config.yaml
rope_theta: 10000.0
rope_fraction: 1.0
qk_norm: false
attn_scale: 0.0884
init: "trunc"
init_std_o: 0.0114
init_std_up: 0.014
MLP neurons of a small language model. Each row is named by its layer, matrix (gate and up: input weights) and neuron, and shows model dimensions 432-623. Each number is 500 + 50 x the weight over its row's rms, rounded and kept within 0 to 999. Numbers have three digits each. A neuron's up and down rows have the sign that makes its largest values positive.
Before each neuron's rows, "fires on" lists the tokens most often at its 100 highest values on Wikipedia text that the model never trained on.

fires on: " ", "or", " time", "ing", "er"
L4.gate1685:423556542462459480509518513466508530474469461549464571486452475446515581483464419546444521587584505478514585404505391504562491503576540517432524560462519472523529445513448527460536526419575547551478502512499554549500603536472545456436552411489572523554539473510536392561518395500490519445585428479508429597571445548559468533487509429516468561543483566451421501450437435472461557556421469509486441454636490417494454538533439445471554541468415511470530555477479476423501479487379527562491552509527435521543503495538539514576542492530493507562444560477505493539542482489503522437
L4.up1685:513453484459522542506472520486484537502554448543485410490430487497487505550504531526411585591535401440490498553558585559503574491453558484424555544420572518485545367467537613444474563647526579486397505502595512566461509583485566470512616552424522523577505420518526522557483478426504575530454394523439425474486515502435540403479509357486413539508431546452539524543495520495511424395540507501445376451477458521466502560538482519491543550444454542510526533679465474567487464441529478577490548487489536482440581547588507565580510425485459504528511605592437429447426493491610463497

fires on: " much", " well", "'s", "ol", "'", " ("
L4.gate1193:450454538407515505505542576509590502560496590564545445539526521457522494539575521557469547511471491482489457583496477527496529495454366489407590530457443568529517481516491593445465540419610463547472499554495443424503464471499546641384467489463433499567545518499487407437550492500521552491557477534560398557555461435484525503496447502464510549545481472509526530512436499461543506469488579555454529538592451542496509444538597453442562475549522527494587530523461488506443433534441472520517465457603486415516512470412546511541471501499514411447425540443451546520481501472394509475
L4.up1193:444575471410457513443441512574543496469497524529538525445524505552487559472480466507429566496410523508489558498446479533410512428490544443493579535386514500536542532417564599512575445492517546512537557523592436478455478446409539528525511549465435466462504476481472491543502459407501455372575568506477524589449472466475474545489550537461448522533528513614585563547481445454574482538618404496536526555492432504425566572547449575512592554489487468418482595534411561464459485501535475516513460497505516542505510537468543620480459515430409406486508547455466465582439528517542469560

fires on: " won", " received", " win", " winning", " Medal", " Award"
L4.gate681:403583428485501525508519546584430481531474449572488480530516514517513534488497494479504579452399451517560474539573501427523507625463511515474556510566464472504500467416499453488505459537509480493619523557575454472495521449513545521466443522469516451521443449439470451510412408530509526446588400370494429536426502497471526499544453473426426548514471570453533556455443506567480483540445535564432551537552425532511497591502497447593571490549595512571587596502557520450530528488494538429550493483489479546479451527585511511402381550510475470444409517522463524535600517555442427471
L4.up681:432430493525486454418590542443435438459478487497564527471530500399514548472449467498482517593455543460426468448529477464405450529575445425474499517492446626537503400486549416495503473403519592470659499611504460608543380481508531482481524551454396474591416482403559498449461561479531489531540443473462486471456445400426572479580478484444525421536553485508476527450525456468432378445508521618411509444515484538591588525585423490576588508552580473476622506600548587526520523386493421451505468418499483481490418520565543527523581476473491463407475488523502607526447552477456499462

fires on: "born", " of", " children", "ph", " boy", " parents"
L4.gate1074:443530502432499483435595546533547483573539461479584507482522468485518548517444507504544476484615543439513503569501423466450399506477489528531596499442480508469558513510419587452430537499410443456473574491385464462480549506382534500531532413538462559553524512522560470428496585494525415522467483572428580530433391448574508519471473546542532451583516501549546419558509506547538452500524532565565540492568497469424484520509479507539522498494491522523477498479467458549582538568536514506596434479649548504489562429495509520463419549496530545514521432524528568448518529469503530487
L4.up1074:514576536456501486542379505537608501537497557518447535482567475397500426502468547480465504517368525487505478541484481521469514520560453634485509506473503549536449474481447539456536423520559511531523354485484463587517521511542451501532487438516529520562430523509458530506393609574576497582510536549499563542448410503568465567436450581568432585478499472474505495598507457426452429519499467535469589509497497530526525479489570423531531472531492481451585517565516499528520510621510517473438573509418578415517504426480512562498548502477434540506567497552430419537469457555469486541

fires on: " She", " He", " he", " As", " In", " they"
L4.gate1792:478556574446563449523511505433611532438443546501460519473594525589495562397490511463543387543473427583514454524509520437524519559477395572524471558456517479513505507512454487447473529529457528492493496425401458487542422544512561547461512468568471461520559468476439474460601566520628492404456592443556498451414434598610537466556542567560575545554497533461479481609477468474531552440528460502525566409442500492515463505547498511449469465539483512605448481569508498581463468502472551471573528419551498526491459572490569462596480570480414535478554452530642578525477545411455540480
L4.up1792:550497509565571474515484450441528523472483549545370521508557482485479593521425480482491536474480492462478499445574636549468465514536490494490525579575546529497508564610422553456537431516593552487431545472392531484509479544559501462579578557473527424421528533484457470475495511504616415633506605580612557534444531517545533450577544563537544532536460496481544536519570562523477509455484476418504533463499569471501456486514545504413469464518605521486454503522470491481458473411509462491440514522534523499548513461501611484506484451498467459559496485475522512435541470515499483521

fires on: "or", "u", "bor", "iple", "ing", "rup"
L4.gate1314:465482500535582491552510480517534484547498440538449389496569545460499605457422503546437469478480550528544475509493500510535517538447437488548518495473572559430506564507576497453511592466544580549514529538539429404490521420473503514550510566464494611486523557529466464524518402529352482435450544609469441465470542449428524611594456478565513441508438440500480537474522451547509537516549490487549487507599627497447439539532504527452486445448454493492597512440534509574462477478502540483527454580604485456548415542500627516465498464495608572465528533456517514478513462538415411512
L4.up1314:480401477535436468486444463562545467547492534419438485462405482484501569469482481453482499542638449417458489599525501578485511578418467539532526528552517467449511526485517522426483546514598514452431488589454433406541525546484431457447630546476550429536577468411462529467597470422498484452473543509502502471455448432476518511487497560506483498471376570648505405467535478467421575582464451604506448507485516480416498509486557501500560483490406428497603496541471419582448476560462453492539470588534570462565467564488589569405528539487519557569523542487528493580524515512534500471

fires on: "\n", "\"", " (", "s", "}", "M"
L4.gate2370:410507559463449633546546377500490465523494498553513498497416620511523536568475438464520586465449517497487494438508496591519528460480419549452459451569506567509523576470470493474465495471511589511481534528503484585482473475522585500544575448494398500459496514586479514486540537551522551584455578602565474462489557397567500474495410523432486413524452534449436544574437464376503416422550559522520409468459452447493446589590537491514476480490480481563500438462469539468527542429432509516492523473560409484454480548459557576497528576536507435559463485451477438516609510462452481417
L4.up2370:520486521479512635523482519497513485426458569534509468503470442467499489550454485548494505465518490462541427562435516477505557441454502462531532548582522524536551486512462590488492437458455489580506530453464506420432478502540550426495585534438563511477478549526458531469455495431577629543506424561479462447527436539534477503549519526433477531483485500489373474489543552513522467525522474514511563550456535535449525498446482430530570463457504444464473503462478493441438537508429535422476529446548497483524489477485521466436453465515462484526445381436564456493466432543553484561

fires on: "0", ":", " Stadium", " =\n\n", "\n\n"
L4.gate1270:509505586479439524602536536530478475510549449538644488408539494490514487469568554471647508483488514455447472402525570570530492456469564573466469471501506474646457476483428462518491566536544508429535497522559468571466518479434458498452551470543460475528430587502437487517493498450568485534531430507448405538450445502475628496476543543516477507431422417387506587485607467521480425460494492516582472478544512438494414562489551446471534430533503471554630534578495499463497469428406508489451499476470584492493535454499424496509526518496461434406581421461510521518481494505482539497
L4.up1270:419450543471473472481464458461468482480544499529495441539484545405486411511468511517545488464484444455496413478407481545531531425571602502524501513572472384525525456490517541486537525392470503413592503504525507564531545522345502487484502445506463503504493561524531515535500475507594446541536463447480431585553426475555583495442502514617485569465448479465544471463521539465514583445543472506544506490526479498562525475521484547525477411489512453488545506512416536463583499445445540426495576559528456498454537443547459458588530494500498495486602435554487518518472510579561479474

fires on: "ing", " training", "\"", "ering"
L4.gate2165:559517540432489469420441487434496541451424471539480565528526517539505462507532472485481551436572438557552469446547491494522507564520479486453527460502556652527505489592439438584437427479443577449519455459449510575603396457484589429554614445458556497447548539500369468560490411495531559466567453446497567478599540532487500466499439522499469435513428575608440536483444469459485465479532527430536449483582559516462535511469514507527484499547514561528545511513470601479529528474517544509500511474487532476520558480610508524536475580492426452543505499559533486501465512497488430490
L4.up2165:493410472437459524438427541429531479581406482439465521539550529604490505508527489462481494510483514502469529467553523447471471532505526537440496577538510546492606491485408559498488449516472492556442554469479522487498570468532553535523599466457544428534516599590451552438451533525479443508528501429513604487558490483417479478499374580532473406511418473567486438511535440465466462570561445565467514498558529528476527492488481540528408549516422591574483539548445583489586403517516508458546536444501491577467575440488551513527506442543509436515448526562420436470454459529539499517

fires on: " them", " us", "ated", " you", "ations", " members"
L4.gate2789:481590548420473431483468501641448496512410539430520541470556429549511548552464420629387532550480560455458419569490483502559516460442557437456526555462400556452582504507482471447532560467472474385493426490510546523535489565487558490471451482452444498465601528463490497435446454443469477541524580485561508576539411500509525579460378445455533505449511584536454521502411532539502474499559525449522511402518439555479459578505581491560554565428470384487544454476555477492512504513543508448465578591497477644571519450402572538480570410536500500527494533429475586437489498507499481495
L4.up2789:405450514483515464494451518467532600506538488442536566518521384474495449411508560517478606578555486560472528529419500456537505507495525525599393430508550479513366479471501492603540457444444474465533490431481479498539472526469561387489555530517455563580472406567452489618552509507530514519462428467541535510516499517451528528570523602533480444529512536498544491501430406564450495446525527431533533522572477480503501473502415511593447511519538518543461501512585548557437537536536525421453492424485447469509496541553488518445534554508489526435432527497488523545500518541483581491

fires on: " War", "an", "ar", " Don", "en", " don"
L4.gate3222:438557521505551438588493411550468464451577432495522625506593524452506565457453483401513455438539505483448506570484446424440517466559592518502455459510436415482458483565522493503490384481488520501637409512489514477567403444503467494466445511496477460464483564437482436451500496522545541493565528485499561480517453436547530480489555526504530542511442456433519500487531455445569546557506482516506526397544541507643464532537460538427535459492539520540481557473489488396519476568468448621563558504441454526463370458584480520542463509492488456506467449554459473637474506442443563508
L4.up3222:435511522503429529497562377544447505438499524477462408450516525460504478442481499446408438427490482513448572486516536566439478453574492540547522559397505434420481455498548538524531604495515577386484454427468563535481574588507537530601584519430505524528545579491415541502472426584489488472629469463481477523520530428527443525454519501532522540379469505506514478577346542458468490450467517412495518548429450562536547516489516492478499492446435401396484469626493471465438529463486366490448522506580508533621510473514458551471496561395533598474514471441516529477530487486444493471

fires on: " United", " Ind", " National", " ind", " national"
L4.gate2882:576552481477606461466533529479540573433432438523394551498422513534519560595486623448469496510487539558488526606582476487486483546558541384475571504403512526574493543450464519481640531547411428436550444463578487512504551457521605426513418462510527471589481489528516487423424531486575589552544481467463490566483528398616487494519497416473488564556448487364486482510441392497515492550444558519454515501480519508491481506477450487465474467530481539509380480443575446492564484538506474547445531488495566527566478396483425515414488502465470571563472527463464489546499462505474531499
L4.up2882:488490492485504389531575548512393435390542533491588516565504482527505506469562475539495525610512480568488575564520536521544573581422477465505496398453433454463458574514531507435479554456453523482494546482481491497442482438505479460470528463497524480527445547425583535423525510490495512470545455475528484486413506556531590494521477457491467497507599491556594535440560452454417413540564515460449580479470432508509455625516522519522473573599523551427531480457622508515502595450435519513496540462590491437641429479487515531502559496428419521501533559556512520496541481462503545487

fires on: "o", "a", "ro", "k", "z", "ab"
L4.gate1700:519533471501460477517548490414439529536540519419475457463464503419524502503573402469555371451539576428477491410474565512513519530498413478495415479486528578397490436536514432445514448544478476558503485462466546493513438484497558490561460522462461528410426460541540386424485483547506530520560499583493372525478481497560497489421536395438453486487485463479450520481524532463542407567511502625430518502540562540525463455506495471461584479476483517446524462580549483520495510479507455561473499425469488459452488448529541514537542472451401503428489498452538550492482415455492443467
L4.up1700:569437495459615467465516475503540462602494510504553402510449415486474523437555461549574501500454451571437497526557585490437467495568490528429574466472494525418486502627475521489433538446554530447496593400442534547458534462534528455517471453417486502593552498425522570511455496567460467409484502581508521565575503467455490547467428434536619456548508577534438481513431564469486633447474536445437488519496526579506456389579512589586482461557527540564474452539464546485536570438513432588571536465449524457537543491544531491445431550500440512563458412589527511486461490504456555452

fires on: "–", "3", " |", "2", "5", "6"
L4.gate3372:503476551517513500575477519500423550477508489398524531507548342426524547536547579586609457412551455491477527556451427567514599409516482540441519612523486552624535509506502472559506486504569562531380569540540509515406484543487475469607495530420400379554501486474463507440475498477604557432468485547446440503458470428526566399551486441458476425497339493496558494460555490512514440514490560487484442431487482443493507426438572499479571521453473522511455488522451485573534394457421594494502551462519527576511624469433432491448572566445462484569552445439514558524571501500498565539
L4.up3372:498541548405493467400468514507440475502531487548504457524545465469502483438473429445447514480542472389511586443521470592492463535501516515510547513526486512543492526491422515497600616431459484508484418520439567527519527441481556435463580482480527514517445655415458533503487497537487469491543411535529498625488457496500472452534480439492523449527525456515489465593457529547495533373428506437457524473490524513555518419536547462594544526500438428538517465433513560457579414515527448417552607501417515467522573485561504451580556524538461521484467533486533502570465466470551533529

fires on: " University", " Museum", "iversity", " Art", " museum", "ft"
L4.gate3200:499449433502465523544624459466543535625510482479514418493430532406506541521565521497551519417575468479529512506478480547478449427493480494450516522478529506501474478496506437521511537439464493499500419548488480543529534460576410477468466465446467504453596539518468411473490533512448536453524487410567479523402514526565497421535488494532566508459433530492576613445575520444412562576576461530514489568538582430544441523553450605398399535537478498605469465517554478520425536485490467518534472520455532465466466467463441528534458430544498571467460586506599385560452494444476508520
L4.up3200:588496478483497496527566515457491553514480470465462474448509598494517537495534518553563491483563526461429437504586519533434405548473493499403524568427465439469479508547574437558493469469480477484503473503571514522441584520610606464511503483436502539554611469444455451484457507537506470430522513593438517551509489461476428532439540550450532446528510421488481506541466494550528495550491479511447489466553512513487538441507553460458469449464509492532513579682524477419519446468464464518527544554499456442541461562529496500514609566481524503529458500547423511432562454536473555513